Weights of a small GPT-style language model, trained from scratch on English Wikipedia.
Size: 8 layers, width 576, 9 heads of 64 (1 for keys and values), MLP 2304 SwiGLU.
Architecture: RMSNorm before each block, rotary positions, no biases in attention or MLP.
Training: a variant of Muon for these matrices, 1125M tokens, 8584 steps.
MLP neurons of a small language model. Each row is named by its layer, matrix (gate and up: input weights; down: output weights) and neuron, and shows model dimensions 384-511. Each number is 128 + 24 x the weight over its row's rms, rounded and kept within 0 to 255. Numbers have three digits each. A neuron's up and down rows have the sign that makes its largest values positive.
Before each neuron's rows, "fires on" lists the tokens most often at its 100 highest values on Wikipedia text that the model never trained on.

fires on: "0", "9", "8"
L5.gate1708:137173154154126123165095096096112155099166080122139110151143135142162107155118129129116129124105148095144124119134145117114138099118176120141062156126116118140130124127134147128125138076118109099141141166148146122120116127165091156118112114127110115152108127141135110103154126145121147145183123110103142177079161114080089124133118086165116104122113141121141162142115157167137129141131
L5.up1708:092131135111097147154088141112116105130142153125159088125133166120136108174134101079116086157129131127163138130120103087132141106135165139162145190122087153104120101119116127104153128121125116082108151140144161136148126126132122145135126155147133104150078112121123074136095160119111121129153125158119107141135086127139124142164121113135104154111110128147125137139147131112156130085096
L5.down1708:105111173113118131138150130167131171127139092165105141116140096112146139114106147120087150132098173139114154130171095123149154133127143139093125145112087158159145137147174124147125140107102144120144168110103137104113175121123095123126148112150130103112161098131138132143075141151110115153152092132141127156112141139139127108138099160148146175116146135152121145105117125164121110113100

fires on: " to", " in", " from"
L5.gate262:121098120106115147113150131164109110148095122168137111186121086133142156121120124123106161142106124158112163127164155110102122137106114149114087148114139147106088129151091139153144153120119130114142137157107118104091145123146106075180127168144102130106129102117152125122130113125145130139107120137095125061109125112138123141116120132118139133112108117153117144131118141131115126152091
L5.up262:150110167103124174132155124155096149140142158107131149091104136125158098144126165144195185153114129106150148123160145145095149127143106107097149148101115132151130127153122116177127132145105139145157131182153131104116171111121140127132090132137133131121129127112106128149156155165166148145110125134176112073149132158174126142128131140116075121183152106101102109124149141119133104137120
L5.down262:127106134145148057162127101136186147122126112101173107139114146190140125137133114098118127140106112141121099114134116132147108162122122148163094159093145113169113060136150111140125123120143119117115109116082126125113109155172096131173136180147081120135110092082164131097113138129127150114155111112104144133207104153092176121164142127132167176084142108140140160153066115144098115093140

fires on: " |", ";", " and", " ", ",", "0"
L5.gate2195:121164148082145137155133155151109113188099090150117100118134136127088166104105125158132113147125166153095116101129134152150135115138160087152085147138124163190134084099099150099148134104163174169091123140127172114099146098081100123124138104125111095079131104158093106108081151116124122133145123175114123138092124122102163115100124155133121138131128141152171137122102084123144118128151
L5.up2195:082138120092169105114140106116166084131107117115132097106134120092129133090143191117139159120099149149161135130124133099146168124090163111122113127149134137132143117140108128112149130162105096134087125171124127161130139129095117112130157138145131117131136112134102107126114164152100149089138160124084105125113124148134118090136124166140121139076139097138129109118114110135085093169113
L5.down2195:108141146144164165113123090159134169136149127132137144129144129117102098128127146105109114121113141116085148159152144135167145080160133116096114100104161104072137136154082140128133121133134118167113092125117147119158153111118131141138127148136151133141169115156141181129098161116104128127112169133118127132124109097145104130111141142110137159147124144156088170119144114086138089116104

fires on: " to", " of", " into", " from", " for", " left"
L5.gate1408:091111114128090114136144110098122136099105123115102148111127118124136172095103142144133107103098140119157105139127086138096104152115069140066151130136147115126080077101102141160080131118132100118090107115110151121104097109114139129125072143128127133149121148105135135175155087122132123134137165099119110190111115118110099172125120106131122136136117136114153105146099107084133137122148
L5.up1408:107145162165099131143123127126134149152086135130155146143125104149112151143123086112135130125157114132114092116125135107164130149169164156146131164113155137155132160150090106153140113099105166125109141116141157094125108145109111090168121111140143118146164138176079136160117167156180123145139142127152107131108134121141152118103147161093154161163113155110134120112129121177126075116117
L5.down1408:179154166103094141174089088150083140063126162138123118120113063145127125126109122089065112157128135127101116087092138113149075120138146147126113154106116123174107127113152105143153117127081105105132153108120077106113101133177127151131116104153167095114089128126140089127112133126183166107121099180141143124181127168095101151127121135152106118162105166145128125082112111136130115166098

fires on: " from", " From", "From"
L5.gate888:122153117177082124137122129133149117138103158123174066137122112114173119128108138125133145090103124102104156153105148143113088129137120131115126177127127131148070124093108129146116170138161141101144092121125139125149143122135131159125102168126073094152149111106142136130147121146144105138110147158110159129096114095121137159170165097111095140123112145149129103150179147086120150133107
L5.up888:133117143128083103113123188143154167087113152145136135119087167107135146146163120123106124164109082121127114116070142082132135161164154136102068138106157164144082151173099135171093125163122139148134114086117126116109142165138099153155128120105096135166176105126159162138136119163146128128121139136120150101113125105099155140101128104098165148152121125113096111140124094150112129142125
L5.down888:130134141111110083084099167141162131135120104080124123149116124093162110139065104110126129135143122103114149132139128162131142133135148121144139143126156128128104054056118177142118143119113119083090126135158145169091117149117117155140106140165099146139105108110121105121130132132156107136151079141164117108117088154149141109179126120090133094107153134097148113167150121079127150086130

fires on: ".\n\n", "-", ").\n\n", "\n\n", "|"
L5.gate502:163154147075143128139156130121116127169080084137153121146095127158102119095121115112149159130145104109136110147128125149132098128113168144145110133129147120147144163111124110096097150152131160113113144110124085173152130156133204113130123162124108123140153142145107154106145160129124132136102167180130118142212113125158127086125140111186149140132078164158113107128121114136142120137153
L5.up502:143091112174166098090139152140082179117122104113095128096149132136136096132174123111126132116170178132149139110107189118180163093139118134105141116132135122129126142078145147151133141154104188134125121164091091179098112108135110152177113151143124139100147125114169151137110131113133165117121127114103131063216108140147151106122104136136134090162107131130110139164131154114142055157141
L5.down502:151144118110138099150122119109142111110145152151151122140076149145109143128125173107151109103141139118065150143126128107119132095150134127112139150127129136131158121051103124151126112162109138151172099103156081183142144136124152137160127170110104137158156129142087140139118126114138123142137129132170115138255129090153116103097124120141103119163101106107121132170119127190159074138164

fires on: ";", ",", " ", " to", "0", "9"
L5.gate578:118125102122125090142131108123110122103131129122123128133153099131142114107105082146147112116138142104143147135146074112146160145166145128093094123174144151124116109113104168129117132119132128163131125116122143140095181143095152129085107103154165127116183125116142139114127096105112170184150156139193098125133115117118165109110106114146129170152103134090196127126156139118129075142146
L5.up578:148137119147133137154132118123160162130112096104160150111118109114114130113129120132093101129100117138120119126118112119106172115136155109120161137144147092100139092117132117098180156158109096108150153134140113149132126097193138097113170084116137113130113126119150119151112113120090155126128190155124138093143135129138098107151105151116141158120084123119106143126110113125135128123101
L5.down578:087139115127145131117096108124144095109150103182120134147129105152154115103114097149135125148136148159114141116165156132160115121144117155105097135141147157190151123111135136176099151143164110188119156142145171133124152163105131129099125117132123139164142134103144104135121141097124125114106154124173149130119103092129131104126138126116144174155107126138106127094174111102119074132138

fires on: "4", "5", "3", "2"
L5.gate1167:144122116157112134109126130159153142139116173113138128151133131131098126115114142157140134139130148097117072135134130139140130190085091147097114103153115104120136165096112183143097130103144064103145113068142095109127130152124163136133131133157136094125160176113124131131150126147144134157116099116115165137146123118145143132100146129158153156118131085069140109130118106116118135142160
L5.up1167:165075132162104103108120117108210142087119159134127084149113124109124120109193137086156131105113127135106124118139136158169105142097096141128124159127102132091120178105099134195107120103170081140153116127102132115118162139102151152092069146157169119167126134116136099142150119101157102112116103141113171106112108159151148064141178101141132185130105114090147123095121158121126135126133
L5.down1167:103123076177100114147106125121060193140108159136134130111113171093116158138104138127153148101118095179153128164142156078082140136157136128153114150127172098139131181182154142160098147109130080139155091166115151110127164130136149117099129141121149112123170147139111106114200135133120087098119132146153131120090149128084128171162135129120091196177091113152100180161135136115135131085176

fires on: " from", "From", " From", " remained", " went"
L5.gate1321:123114126169081130126165138130151089086119088137137102162103152126119161139164086151161098096108117084096136153162103109104078098119151147091159140153135153084147142124076119140126144155141168137134134108157141150127148111153101141115154136133172143138116075113144085089134125115136133087091119160143165102118113199117146138136145094133108157131153085124132130110166144164091129138135
L5.up1321:117114134151094121089131137167154137117128075123152115121116152143171139167097146117132168087105120094145064097122105181160135138152169120129102158130133137097070137131143120116087150165129143126123144138115124098172188134121159153109113132088132118170163104131098091120123102136158128149130161134112165101106129118170135133082113098129125104121138106098158113122167152092123131107093
L5.down1321:115135169111127131132090188132160130099113121097122091127073148147147110094126121105129166116137099129140166107104148129161135084175117162110139139140132168122092089098125122141073138120156156069111131131110133129107142108093115127103067168153107169141124099163122115121108130112128139088112145110133131129059120115122115147138076160111096124119166141131122125113129122125140106115119

fires on: "0", "5"
L5.gate1012:149158143134164135102147119122124106148118113094137095144176102151174112132080110110096134141147125103142130112121145123162120115129126144123125152130071155152169126139169119109095082157140138112132098138127135161103146133041166138135138127159081115103107145163107121126122143138114159110090141130128158130091100111087039108068156104097160166153120102119104150170086121087116126143133
L5.up1012:147116115156071146143135117118143176137133123114158142099113140111155122115140059153135179123141115085151133111129137128142132133111128168149124159165105105086107133116134111128066140129098136115153101136133170093112087147112090132087141133132139145156095179135106078154119125144104093153128122167114155132161112189149126102123151129118087143105120147121082116149140146119121105126078
L5.down1012:143088138097106089123124106113093135135177098081166136134146137125141171138125124137102119111124096126157150120180175137123134092164135158089126101133113131170182131197131138168096123120119154145170120112160127099123103111097134085109118147157125139144109119130127132138129167154105137136114131141132154148139141148114126103132131139166111169094101108097107160148120135067125156128135

fires on: "5", "6", "4"
L5.gate1931:113086127151143109141171091111118188127153144133116112108155132122161096113118104151149176133155167113129163112122129091150127131148112176105125152111130133118145194149127151162101106136146115131155090128160135108131131138082170159124141075143118109154151188141125115119194179151100159139120133146137154140159121136155134156121133130119121112168149100136145129105144181124113135147191
L5.up1931:136150098156115129138154103082083095126154108136139130150087125116124116166145127142123136134148137095154161105163117133118138140142124147128079158129119112131119132101115131137164103088131105084116123115129131108124115167150060149130137182123127095135130093085131104095159131158112132111151163094116159143119121088117088132178074098137100126128185125156138157131100195153132129145164
L5.down1931:131118140180153128144146122116118149115150096106113102110174126116160130132126120142135125141131123168142067121162167103154158075144096127089144131119081143103166181126144144186085136111136099121156121102132128128180114148149183125112116138167116103130177129125128105135186143089146185142077082146149155128113119129124121116131155108089099169178142138080130095138138124066096113143210

fires on: " |", "9", "8", "5", "2", "6"
L5.gate611:142108131134132111134134143085104143138125105137117151142153122099172103079099143131156150098147132129125118130084086083170134103116121088132118146178129094143106119139138137121119122142124133109164115126112065154143105146097147160142106055123162140116177135178150121139134107134135109104139127138128163127151126079106118123136160156114115114098107088152146132127088110077111146104159
L5.up611:122119127116151115116134157111112149132139111147151123127158152100175128106077154121164132144141134117158104108126123098134097100086116113139101154164140113132120129145155156136105143137146135120153113164100119138179130185113141115090136051104158164111167113155147130138126105155148139115133115153111177132127117059101134124114197134125124154127103113155131093117082123084127083087134
L5.down611:127156185156118115137101175128101132150156124146112096111135153111093121083111128120109161127129171120149127083186132100152146136160125159092093154125125123124156129105124146135096123102158143153147158139126208096112128130114152116089149172156143163130147100135167110116141133129164185175106162122108121130056126101138102136107137135156168139137111137103082133125133145126151131093126

fires on: "0", "z"
L5.gate1657:150128121125160102162151144134147144109117113136167180119120143130179144090132107112129165146115139065137109111175064118134139108143125148147111118121105119109136108107134165118138179183164069121119136135099118129171142127140117136188131135130111161154147152147153138160129134122141161128145137159118080102132099136107125149120113135104143118129159125119138104158143101087145101152181
L5.up1657:143177108181162060156140121140150104155185104096133106122108137102100151135137120113116138121158157088146177122149139143113121180120127154129114129157141106133138098124138092172105111135136134093153101144110114125130117157131153106118132128132089103115096148154143116118129105103128117151117120161135115122122140129110148146104104137143122177126115104125094145126139148125154118136129
L5.down1657:151105105127128128119132159117130199124151059088161099140128110133117144131090164120180172136126127132121152150145100155107144123112113146131135120122123112127126136138125109130118153113147142072152141133123131177109112114129112098125116139169124137128108135117133155130165109143146117122148153171157151119148106169144149152105130159158102153076109101080136093116155157153086120137155

fires on: "|", "-", " •"
L5.gate63:153128134147119066117099137165121126127132104130095163130143137110136129089107111121161135140133141084118100150157099133192169137133166133116102117141122101128143091134105164147094134120110163164114136048134131159126131170174125119124128079136120144136185163171171099099073115107135151143131151110164115102126126141152145077110157186141176124116111129092107093151146100140131131140127
L5.up63:130160127142129079126099106161123140128127100157105154147110133105162095084100149121128159108148144104156129124143098093224143140112138115114127121143094117145141073120151125131105088159106127153133143094131129130137161176143128100158132078155116149142151163168165110112104097104166157121137131120140106133158120144149137110128143179124127132117131096121117117169121148113131134142132
L5.down63:177138143136131107130114109155111129138147139144112193167094116080146169112151117140133124121094128132116127176130119111162150106139141116105075161156123129150144108125072165079104108143107101131135156076163129171111152150143193123113129104178092178131143101144128130122106116109123150138120141134160120102196133123125148102121123172140167123080134120097145114147151145109136136147132

fires on: " for", " to", " their", " his", " its", " from"
L5.gate736:122130135174099126135112162128123092092170130137101117149125128142179108132149133129121110113140105135138097125093133128123141139115139117108138143143125127140117151097126102111143158148127115128120123166122160159144132106144151116158112132125149077116139110175162153153161136126123142114160099166149104119085137095116127159158104122135108132113132118145150069143135132139158176173109
L5.up736:146186128102143102099117164175157092102128121139097107125122133149150098081153132129131125113148114103127107126131133132156118186178136086102088109165130140125099121089130137143168121096098130167148154122105139106116135105090065102106095091123081139139152162102109138136157127106096156136115122128089125151116158118137171130108089134167117129151071116151140151153135135117139131132104
L5.down736:137141096108104102123148162101109098112128105149134113101121112121148133113124115119150122116148129144109095152120146126136121114129125137114141115095127149112127119117079137103157156121141076137147177111142190102122136162113103136118123065141154116123130163058163090116092194138122109150118160095152153128076126125067121148133113139123137093180140143116113168116110110138144117139097